Part of a small language model's weights.
Size: 13 layers, width 448.
Architecture: LayerNorm before each block, learned positions, biases, tied embeddings.
MLP neurons of a small language model. Each row is named by its layer, matrix (up: input weights) and neuron, and shows model dimensions 112-303. Each number is 500 + 25 x the weight over its row's rms, rounded and kept within 0 to 999. Numbers have three digits each.
Before each neuron's rows, "fires after" lists the tokens most often just before its 100 highest values on Wikipedia text that the model never trained on; "fires on" lists the tokens most often at its 100 highest values on Wikipedia text that the model never trained on. A number after a token or word is its count.

fires after: "F" 17, "C" 16, " F" 12, "o" 11, "L" 7, " Com" 7
fires on: "o" 44, "or" 10, "und" 9, "mission" 8
L3.up945:506477528521490519550449489515519533474491494520462479494495498495515456506500495456470496534527514470482502499447538480506494435499477502493519479495538526446480520468483489496445509454537472487507515515502497497507489507527466504475473500462442513482504487531530497506498523532465554490497524463514514549510499518500487512482484534550493508504496523479487496503529443472482491479541465484511496499494532509540483501492486495491484479473467515468520472506479512515449504518508484474499486507466550515487518487470453492456480525509484524524479543475522480505481482538485502518

fires after: " |" 31, ";" 15, "s" 13, " his" 6, " re" 4, " was" 4
fires on: " " 34, " —" 21, "o" 12, " 0" 7, "-" 6
L8.up327:481500504513489493484507472530470487466480450473495472526455507463534506482534482469551464533544498494489456488495484470467457505553512480506511487543513522497472511515504502528493532499517495504502496537516500472485550506500452482499527542505499503492475510539452512458500479540505507512498491461497524456490529484498526528515467513486493502540483482531470525510499520578503478507505499520495519487527451527563493512520499489480467458547465515514478511541544510544511456513518525509517492521481496514528495487474513499506495503463477464491506468509450515530506460506504461485

fires after: "ri" 19, "li" 15, "vi" 8, "u" 7, "i" 7
fires on: "g" 16, "pp" 12, "s" 10, "el" 9, "ill" 7, "th" 7
L3.up1394:452533527489497494497498483470525476467485511519478520519503506496495501467476489508538523505482487541478459453467485461470483480483502497471479524526495508515509504512533485487487534521485491575491469513539522478509490491500492494516509526463489531471503551505535507505511508550499548502481507499493491527505561431560501486512511523481452540491479543544515467491518523519448486529489459502489535505506508491498498486517495513485499496511493491536513480475522512498449516550484504494494503532499534538486480523515519491440517490502491541514468442486505524503516490522474463503

fires after: "." 95
fires on: "\n" 34, " He" 32, "\"" 9, " F" 6
L3.up1158:475497500514495473490472488531519549460499482526431504478477467477481499531484488518535527515501499483482550480479527523508556461543500554504493492519562518486526551496440531478515478516494475533500454519497512497480482568517498532521475503484466482529464469469496529538498485511498524524505524453523494493512455510486515494494454486482544494502515486480496528517505485506517510451518446509503448461510533504479474509457484533497519514492480505507506525466521551546447478500500547490456522512511508510526492474513494453526490481477466462492491466509515495530489555517493508512

fires after: "fe" 21, " Se" 7, " se" 7, "ra" 7, "n" 7, " f" 5
fires on: "s" 56, "c" 15, "ar" 9
L8.up1758:483510494528447514529509474553503461477489531501473511529484526457522534509516522493489517531519479494497460522539501531563477522461507515498513453540540515484465520553502510473468465507494495499453470512526442469472504532500514530533513469446511436529506539516493473503463524549521525499511494512517500509491496490491517481486494536476528534503534485508501536527507495477507492461450468486513516470548507502535497464491517492479479507536492515494485524494518506497529526479492519472457467519483506508470594464498479514531481498474531531459488450513442534483522469535518465514

fires after: "li" 23, "ju" 9, "ri" 8, "ly" 5, "u" 5
fires on: "pp" 26, "mp" 20, "ff" 5, "ck" 5
L3.up966:484515550481484506506488469481542515484476468449505489519475521444507493522517484563527529487487475523520530478481492504526531496491541508463507500529509495476504511498521507495485470506533503558489510483473519480495516515554538501545493496530525525531478500448519466530477551534480538485501531427478480511473485507547510481512482513497497493455482476480526542496519501498488463500487467513504488506512529504509469515489488516481515508443493516488460496519498522456514554493484473495510547506509523511469498551524470479516496570494450470514517497509501491495485483497500491494

fires after: " K" 23, " Wa" 9, " S" 8, " West" 7, "y" 5, " G" 5
fires on: "ent" 22, "er" 17, "et" 15, "on" 10, "ter" 10, "ol" 5
L3.up1233:529491516501560521499480497528485531527434484500502530510487513471481541523499485486504480490461507526514524515458500525459478529509522476434527483467479451479498560491512503530489516516519489517500451492500460499514496486480506502528538512527460516498500496531489481446516498507513539506485530541501486495437529465485504569537491477466500497517516494508475544500465477517505479489489453479519495504518507479520541528493523524474510518486506537450511523504512484496480478544466523488500447519521528488488490532538487483524496506493492501487503507536481480526491507482481528501

fires after: " G" 23, " D" 20, " g" 11, "G" 10, " Sh" 6
fires on: "A" 21, "re" 10, "r" 9, "ot" 9, "ive" 7
L3.up366:510486490523505502478502502506467553525511515526461510508531495473506484516511535518499483514483507523472509486493518477504513523492507499450528511514469487518540474498494488537490470480481468511520537478477459517518518497453502476479488525513535497483506421488474516470490481499521521510523505478478437495546476508504499594452528502530517480439489550492504541470517476505513494487524480506507480509528479473534497539506509513465495465493533507498476535562490495490490522485520553507491477480535510490475526540501473455541497449506498471515477490505526508494482554467520517475

fires after: " f" 22, " in" 8, " from" 7, "vol" 6, "ed" 5, " to" 5
fires on: "ve" 20, " the" 20, "ly" 11, "o" 9
L3.up1648:517456494509527486435507495516515497508473475485520490544483491461512495497506531481494495473452483533502465473545485452492513447492525541458511481509521522452515532516536471445513521438498491478529536473496494514498462482528510439521487494447562497475438476500521513484441517480498502510521473492501496493494474482490483530530488509527487546518510480508486493493506514524559504523519494491531515516490472515531494521529512481544476489499550544522498487513538517517514506484524457527493491488481498503525535489505488502459486488485456529496521475511490459554487494476569503472

fires after: " Re" 25, "re" 20, " re" 11, "vol" 8, " F" 6, " Tra" 5
fires on: "f" 12, "re" 11, "vol" 9, "li" 9, "u" 7, "e" 7
L3.up359:488501503497519509480467519487506483481511478475480492509479488509491505498484474522498545544508491483490497514537520454507503535443498524470496509485535533461457504477499502489471517481453494480477516497495482504422533499573487543523531495492482515486483463473537521490510484437497535490528505492526490440532474485485476494497503552512496520516506497478528522477492496470527498482460526492504475513491531552544447502500473495542506483461550473518537502532482497473467512476498493465476513503531540514521524472503502509458491564497478501505467499528502510489489481477481532514

fires after: " " 20, " |" 18, " an" 12, "\n" 6
fires on: " T" 46, "t" 20, " " 12, "T" 7, "ent" 7
L8.up791:474535527461494538514494478476503518507502449462470499515516529463498474502531475505490504487502451533501503491542479510488573525507503509530520487518566513502520496506524490487476542498489477498459457498485473528499452519518500507451529493524515519461469545497478530539488498520504531505471516487485461496527500497498490542497512509532440551506482547512492528456529493546482516490459527455553532504548488471505520524486484515465492531512503559517531484515515466467443504511473478510521518486496505496510504468472452547477468486508507523465478495469469496516472482538502463517

fires after: " |" 21, " E" 13, ";" 6, "n" 6, " Al" 5, " T" 4
fires on: " " 34, "ur" 31, "p" 7, "li" 4, "i" 4, "t" 4
L8.up819:491502477492536525480534510539499475491485514498488499500415507462506503534504481496521437549484507509492529497475449478506523480516461531504498540536483488506545476509473515487484468495453497504506501500536508512491469519473520489494526479515538462510474514513508494522466533532515504512473527470490452442502507512536504491543513524510483506518460502531463519514519482482511489531448492477514490482489480502517508539516513526509523514496522531440471478525485454446505482494495507510496512513499520504504510502490534512485484538532513506435488537520438480504515494488494491531

fires after: " a" 73, "a" 4
fires on: " " 42, "st" 9, " pro" 8, " \"" 5, "mo" 4
L8.up311:463497515511504475496476518517519496476436459529476500494506517478529477498479537426498492496483482508483518475466493566497529482480517516433555524519497510483471545477498489490465468473490476537505461495529484486510532455529477472493484498485492504521468533506475502492480509521487488501491468520508511514504518501512503499506508522471520536503502515547498579521507493542513467542468502462524491471500473494511490543487512554482440489514467549516507518490497522529501512459512504507475512498507468505497504492507524482507478485539482503506500514527453495507484518501502465540

fires after: " con" 16, " se" 15, "tra" 8, "qui" 7, " co" 6, " a" 5
fires on: "tra" 12, "ven" 10, "ol" 8, "ct" 8, "red" 7, "mi" 7
L3.up1659:486528465465514489505460519487556482529510471516478471526468496499487490484516459457529493597477470521481487506513548507491515508476495489507518556503456483479491508488512547471503513510539501499514534488528477485452485466536484508494469529495528510473549547514515544488469525490456473541486477516506504463516471493484491524538521496516527474486489479539483555498510475564500460547499519536463483501455503539506461495490450518499456516542446539483506480543528496514481488446503490509493481495482510492494507485499455496464497515531488496508508506438514470488487468505509478475